{
  "n_layer": 13,
  "d_model": 256,
  "n_head": 3,
  "n_kv_head": 3,
  "head_dim": 128,
  "d_mlp": 1024,
  "vocab_size": 4096,
  "activation": "tanh_gelu",
  "norm": "layernorm",
  "norm_place": "pre",
  "norm_eps": 1e-06,
  "positions": "rope",
  "rope_base": 10000.0,
  "rope_fraction": 0.5,
  "qk_norm": false,
  "attn_scale": 0.0884,
  "bias": "none",
  "tie_embeddings": false,
  "parallel_block": false,
  "init": "uniform",
  "init_std_qkv": 0.0383,
  "init_std_o": 0.0,
  "init_std_up": 0.0383,
  "init_std_down": 0.0,
  "optimizer": "adam_atan2",
  "lr": 0.00123,
  "lr_mult_o": 1.18,
  "beta1": 0.9,
  "beta2": 0.98,
  "lr_head": 0.0084,
  "grad_clip": 2.0,
  "warmup_steps": 489,
  "schedule": "cos",
  "final_lr_fraction": 0.0,
  "batch_tokens": 65536,
  "seq_len": 1024,
  "doc_mask": true,
  "train_tokens": 317900000,
  "steps": 4851,
  "dataset": "wikipedia_en"
}
MLP neurons of a small language model. Each row is named by its layer, matrix (up: input weights) and neuron, and shows model dimensions 0-127. Each number is 128 + 24 x the weight over its row's rms, rounded and kept within 0 to 255.
After each neuron's rows, "fires on" lists the tokens most often at its 100 highest values on Wikipedia text that the model never trained on.

L10.up502 [124 144 124 147 106 138 113 114 107 159 154 135 127 110 171 134 117 104 128 164 139 130 134 161 106 146 120 104 132 114 142 115 131 139 119 133 113 105 102 202 103 153 133 134 138 122  91 120 132  90 154  99 113 147 137 137 128  86 155 148 141 140 118 164 128  72 124 105 123 168  80 106 115 125 134 110 134 138 118 129 107 162 116  70 175 130 168 158 132 141 154 111 102 150 131  92 143 143 103 101 160 172 126  91 128 125 112 166 119 146 133 125 149 210 141 151 146 154 140 106 140 161 113 130 141  71 165 126]
fires on: "im", "in", "le", "id", "ing", "ious"

L4.up436 [120  75  72 103 115  91 155 165 110 151 118 127 144 106 124 174 129 148 146 156 148 135 118  98 146 146 107 123 118 114 179  92 143 141 127 141 129 151 146 139 149 129 152 139 169  82 130 130 128 144 146 174 155 115 118 103 113 126 101 151 138 125 150 106  86 141 114 156 110 108 130 129 116  96 138 113 162  95 137 142 109 129 150 148 125 124 129 139  89  95  98  88 116  99 123 114 120 108 104 102 144 121 133 127 100 144 111 134 146 128 108  96 148 113 145 141 141  88  87 119  83 170  80 139 102 173 109 137]
fires on: "–", " not", " hold", " to", " hon", "202"

L2.up1011 [170 123  77 162 113 147 111 125 109 135 159 117 125 132 132 145 148 146 119 119 160  93 113 136 174 109 106  87 161 113 141 121 147  87 149 145 104 126 104 172 166  84 116 136 163 132 131 162 144 130 141 132 127 194 154 158 159 146 110 120 122 124 162 105 175 140 142 105 120 133 148  91  96 112  70 121 144 129 119 146 134 119 152 151  77 135 109 143 110 116  88 166 130 155 159 143 102 109 135 136 175  91  75 120 116 122 146 125 151 135 100 121 115 161  88 169  95 132  94 103 108 151 135 125 104 111 104 114]
fires on: " there", " It", " of", " There", " it"

L6.up707 [153  82 115 115 129 111 173 177 134 101 121 100 136  77 116 126 127 152 134 113 145 116 127 147 126 162 121 146 115 124 110 115 123  92 112 143 125 158 105 131  81 163 174 159 164 149 141 158 151 132 123 177 123 117 137 112 159 116 123 128 115 106 133 102 144 122 106 116 108 150 104 107 167 154 115 141 104 128 128 106 114 150 133 125 142 146 130 183 104 119 129 106 135 162 165  95 135 149 160 149 143 121 105 205 118 100 133 159 105 124 149  92 143 162 114 132  89 114 106 130 131  97 174  61 140 150 108  90]
fires on: " W", "C", "W", "-", "-C", " ("

L6.up993 [ 96  89 102 165 113 161 172 145 143 125 107  89 145  93 152  75 156 149 164 160 156 161 131 137 162  93 166 125 173 123 133 170 101 127 102 104 105 141 130 139 117 139 135  99 174 124 127 139 130 105 117 178 123 143 121 127 123 139 111 139 124 112 159 116 117  99 168 132 148 126 119  99  88 137 102 152  86 126 132 165 132 151 144 119 118 125 142  86  87 114 119 112 151  97 155 128 110 115 151 128 169  88  95 132 134 166 104 134 138 141 114 125 102 118 111 110 135 103  95 127  91 124 108 151  85  81 146 128]
fires on: ","

L5.up106 [156 123  86 147  89 101 159 138 120 122 122 183 137  93 142 134 164 151 142 151 132 136 114  92 118 118 146 115 175  75 110 152 146 133 121 121 139 102 147 119 145 145 148 121  97 122 127 117 161 116 122 136 148 122 146 108 142 115 136 136 118 150 177 162 119 123 111 108 119 153 167 130 115  93 126  92 110 154 139 181 148 165 146 161 140 128 150 125 100 105 140  89 130 136 129 106  49 107 108 125 107 107  94 142 109 161 160 146 130 138  94 113 151 143 119 156  80  94 100 134 115 148 109 136  91 124 152 113]
fires on: ",", " set", "–"

L6.up141 [152 124 114 133 150 149  96 166  92 139 126 163 139 112 137 140 149 142 151 102 159 117 103 114 158 141 116 107 150  86 143 124 101 155 121 129 107 159 127 148 128 134 126 150 138 130  89 155 146 111 142 113 157 173 153 154 154 145 131 134 141 138 143 108 159 129 114  89  95 135 157 112 132 157 111 117 103  95 104  87 128 125 105 141 140 106  88 146 100  89  78 143 162 150 141 115  77 183 135  74 153  89 114 179 150 130 148 110 147 117 139 124 106 145 109 108 108 136 119 128  80 115 158  98 147 137 164 116]
fires on: "re", " there", " There", " Re", " pre"

L6.up486 [160  72 113 143 141  90  56 124 149  66 106 103 140 109 159 113 133 140 100 161 149 107 127 166 132 112 114 111 142 103 123 124 133 137 121  82  84 130 132  97 161 137 119 157 164 154 108 145 154 117 104 149 113 144 147 158 109 105 153 151 118  83 142 143 149  76 131 118 169 128 136  91 152  76 158  87 145 170 137 126 126 122 154  89  89  92 135 135  93 104 101 123  87 133 141 135 104 137 115 136 153 147 129 143 124 123 135 122 123 112 130 124 149 120  97 102 112 127 172 121 113 108 142  97 153 135 146  93]
fires on: "S", "-s", "-S"

L2.up3 [125 134 108 125 143  80 135 138 101  67 112 136 129 168 123 117 107 135 140 125 118 142 130 161 116 140 127 139 147 123 153 134 144 142 164  95 156 104 122 123 142 135 135 211 180 108 138 118 130 120 103 151 144 124 136 146 123 143  80 170 110  76  99 112 123 153 142 103 122 119  98 137 116  85 150 114 145 173 146 184 115 125 132 137  89 148 108 108 117  82 135  89  98 125 142 149 141 137 149 125 196 178 128 169 105 127  80 134  95 186 133 145 124 143 106  90 113 129  90 128 109  98 143 133 161 143 143 128]
fires on: "us", " and", "-", "iss", " as"

L8.up583 [185 105 120 140 141 122 110 114 121  79 115 107 157  77 169 123 176 165 136 136 173 111 155 164 184 142 135 152  86  97 131 134 122 118 117 116  86 151 136  90 181 127 102 108 139  93 107 126 150 107 149 144 125 168 144 136 142 124 129 112 131 136 164 151 136 136 151  82 114  95  96 113 142 113 137 127 110 126 145 111 152 125 118 150  92  88 172 150 128 120 157 114 110 195 113 137 105 151 106 110 163 105 103 146  91 140 141  99 153 104 124 109 140 149 115 121 114 102 126 105 116 102 123 120 129 168 127  99]
fires on: "S", " res", " Goals", " ass", "-s", " goals"

L6.up123 [148  87 159 127  99 125  90 140 109 121 157  99 172 151 131 139 113 142 148 130 140 135 116 151 176 136 105  70 157 123 177 154 136 112  95 121 178 185 105 134 127 102  86 158 131 118 155 130 125  99 147 113 146 108 124 160 137 153 138 105 134 114 153  93 116  87  82  80 105 144 100 142 138 123  96 120 145 136 128 150 122 147 113 102  88 119 151 159 160 110 126 103 172 154 115 124 126 164 172 117 122 102 144 145 121  83 106 145 125 116 131 146 118 151 154 141 149 124 111  79 156 106 130  93 111 132 127 113]
fires on: "\n\n", ")\n\n", " |\n", "0", ";\n\n"

L4.up131 [161 123  76  73 144 114 150 163 107  89 140  92 131 130 142 148  92 121 134 130 105 159 104 110 136 116 113 140 142  82 145 114 124 122 110 123 100 113 138 151 132  99 149 127 144  88 150 140 144 129 139 163 142 136 129 117 145 104 141 126 129 145 202 131 118 153  92 138 102 135 129 149 151 132 117  69 134 151 135 135  88 153 145 128 121 172  97 152 152 118 150  86  92 131 142 139  78 104 138 152 117 148  88 157  92 125 142 141 139 129 106 107 184 150 137 138 123  37  97 138 119 131 157  83 115 140 126 134]
fires on: "–", "."

L8.up663 [178 135 150 113 107 145 138 150 168  93 150 132 150 119 113 131 146 147 153 127 145 142 123 130 158 145 133 151 161 135 152 133 108 126 144 150 123 112 167 141 158 150 119 133 160 104 105 130 112 109 107 150 131 161 131  90 154 121 119 125 118 114 135 153 131 149  90  98 125  97  94 123  80 164 114  88 141  87 103 123 147 147 159 130 135 126 113 147 134 150 105  78 120 107 137 104  90 135 127 176 112 158 136 114 118 148 147 121  81 120  88 116 161 158 126 147 145  44 135 153 115 142 105 111 139 133 139 129]
fires on: " of", " =\n\n", "–", " at", " is"

L4.up732 [124 121 136 138 143  98 161  87 132 139 130 143 120 116 127  90 189 151 141 156 153 128 123 150 135 101 115 119 162 129 143 103 156 112 147  99 166 134 114 151 106  86 117 167 139 162 122 129 123 114 111 164 138 166 155 141 166 174 128 143 109 116 170 131 130 112 117 149 127  97  90 143  96 152  91 147 153 127 165 153 145 152 142 171 100 122 160 109 127  79  70 130 130 123 142 126 165 109  90 127  94 156 141 119 132 115  75 151 129 161 143 118 162 129 132 129 133 131 144  98 149 123 107  84 138 114 170 139]
fires on: "uch", " of", "-", "ng", " such", "rang"

L4.up45 [133 100 101 120  96 111 100 127 120 141 151 144 174 111 175 101  92 143 114  84 130 139  96 122 170 117  91  93 168 126 174 147 160 130 124 109 126 161 117 115 137 103 170 138 129 108 121 138 119 127 153 122 158 108 161 117  89 151 141 126 125  82 141 117 119 129 112 151 153 115 100 135 100 121 122 110 151 115 122 120 126  94 136 129 119 146 108 141 159 119 137  84 146  99 141  90 113 135 151  95 152 100 149 151 171  96  82 156  79 152 131 143 119 154 112 130 146 121 119 174  77 133 136  78 131 119 166 122]
fires on: "\n", "\n\n", ")\n\n"

L6.up42 [153 101 112  79 107 128 122 160 139 134 115 125 146 102 166 107 102 148 124 144  99 169 168 104 138 117 108 141 119  99 151 160 134 141 120 128 152 101 160 135 106 126 105 137 105  69 142 119 170 143 121 125 131  95 131 104 141 123 136 132 125 110 131 109 146 128 123  86 139 116 135 130 125  84 114 128 152 134  87 156  76 131 146 103 134 142 118 164 146  96 149  97 127 143 131 148  91 122 161 117 136 190 116 158  98 119 119 141 137 141 134 111 175 157 115 129 113  83 115 130  95 155 157 136 168 115 147 122]
fires on: ".", " et", "-p", " Sp"

L6.up21 [163 142 137 122  89  61  68 128  93 128 137 143 111 137 116 158 124 142 105  78 143 118  96 142 133 122 106  97 169 131 122 100  98 120 108 127 137 156 128 135 145  99 103 144 130 143 140 115 116 151 186  98 122 159 133 171 140 134 105 125 147  94 106 130 138 103 106  80  99 126 134 137 145  91 135 118 141 137  97 134 124 136 144 136 104 116 128 135 100 110 140 101 156 119 135 120  94 144 162 119 119 150 159 140 144 115 100 114 121 138 127 102 149 127 114 127  99 100 178 116 139 100 160  91 106 106 131 135]
fires on: "-", "\n\n", ")\n\n", " subsequ", " sup", " separ"

L6.up423 [114 125 108 152  74 165 167 129 121 139 110 118 106  84 133 123 144 148 118 144 147 122 141 153 129 111 121 112 173  99 136 146 102 121 108 121 107 143  93 140  72 144 155  95 166 124 148 158 128 100 167 136 116 134 133 132 142 125 124 105 150 145 194 117 102 129 136 108 145 132 149 111 102 137 141 110 102 143 127 115 109 151 135 141 135 104  87 113  51 101  98 127 107 156 143 151  63 123 124 165 164 111 106 133 144 138 139 113 132 148 108 137 138 112 130 123  97  99  81 137 116 138 143 100 104 114 166 132]
fires on: ",", " There"

L6.up672 [158 131 131 148 121 135 137 166 112 132 125 107 116 120 154 109 117 138  94 117 143 108 113 148 152 147 143 133 111 145 121 130 139  93  93 127 149 157 157 140 103 159  85 151 158 142 111 134 162 123 139 159 128 179 137 123 145 138 104 134 135 108 126 108 169 109 141 125 121 114 131 110 119 133 117 112 155 104 134 114 118 110 128 151  70 156 131 141 177 150 104 114 169 168 101 138 123 182  96 148 181 116 112 179 113 121 126 140  91 152 176 139 143 173 112 129 105 114  97  91 137 125 126  80 131 112 139  85]
fires on: " (", "°", "′"

L8.up99 [124 117 100 145 108  68 146 151 152 115  81 117 199 103 149 141 132 163 130  96 135 104 129 154 148 112 127 129 128 141 180 200 144 104 147 118 182 112  96 149 168 138  88 143 134 135 140  76 115 104 128 121 128 126 163  93 137 124 141 139 138 117 134 136 118 103 154 131  97 134 104 109 120 102 136 115 135 139 131 183 131 138 130  85  74 110 141 132 118 115 149  99  65 154 165 124 138 120 164 133 120 127 121 126 111  77 135 119  93 180 115 104 125 114 129 125 110 141 167 134 117 123 137 144 106 144 148  92]
fires on: "l", "eth", "==", "ad", "c", "el"

L2.up655 [107 139 140 140 133 139 157 161 131 128 150 138 110  84 111  98 111 162 146 115 142 161 120  89 136  80 121 128 160 115 120 107 128 100 110 130 154 138 168 176 135 119 124 106 138 138 145 110 141 108 114 166 112 148 117 105 100  92 152 138 118 137 110 152  95 153 156 143 162  91 118 121 180 122  88 119 149 124  76 149 102 123 155 161 126 137 154 114 127 111  71 107 127 150 145 119 149 153 138 141 155 145 153 130  82 122 111 137  77 157 112 120 194 152  99 150 111 145 113 129 159 135 126 119 109 124 152  74]
fires on: " part", " ag", ".", ",", "ap"

L2.up71 [119 115  91 147  94 136 144 135 126 122 152 103 158  85 105 128 114 109 112 138 181 202 154  88 137 118 138 104 157 140 122 165 159  83 116  82 127  97  91  98 101 146 157 120 105 118  98 117 143 103 143 135 140 111 152 155 103 145 116 136  91 136 109 166  95 104 124 123 129 148 135 103 149 108 143  88 150 144 119 170 103 116 177 142 159 148 137 119 133 116  80 120 126 101 134 153  95 133 143 151 155 171 143 140  90 113 114 146  98 130  97 115 132 161 118 111 107 106 137 121 116 137 126  92 141  99 199  80]
fires on: ".", ","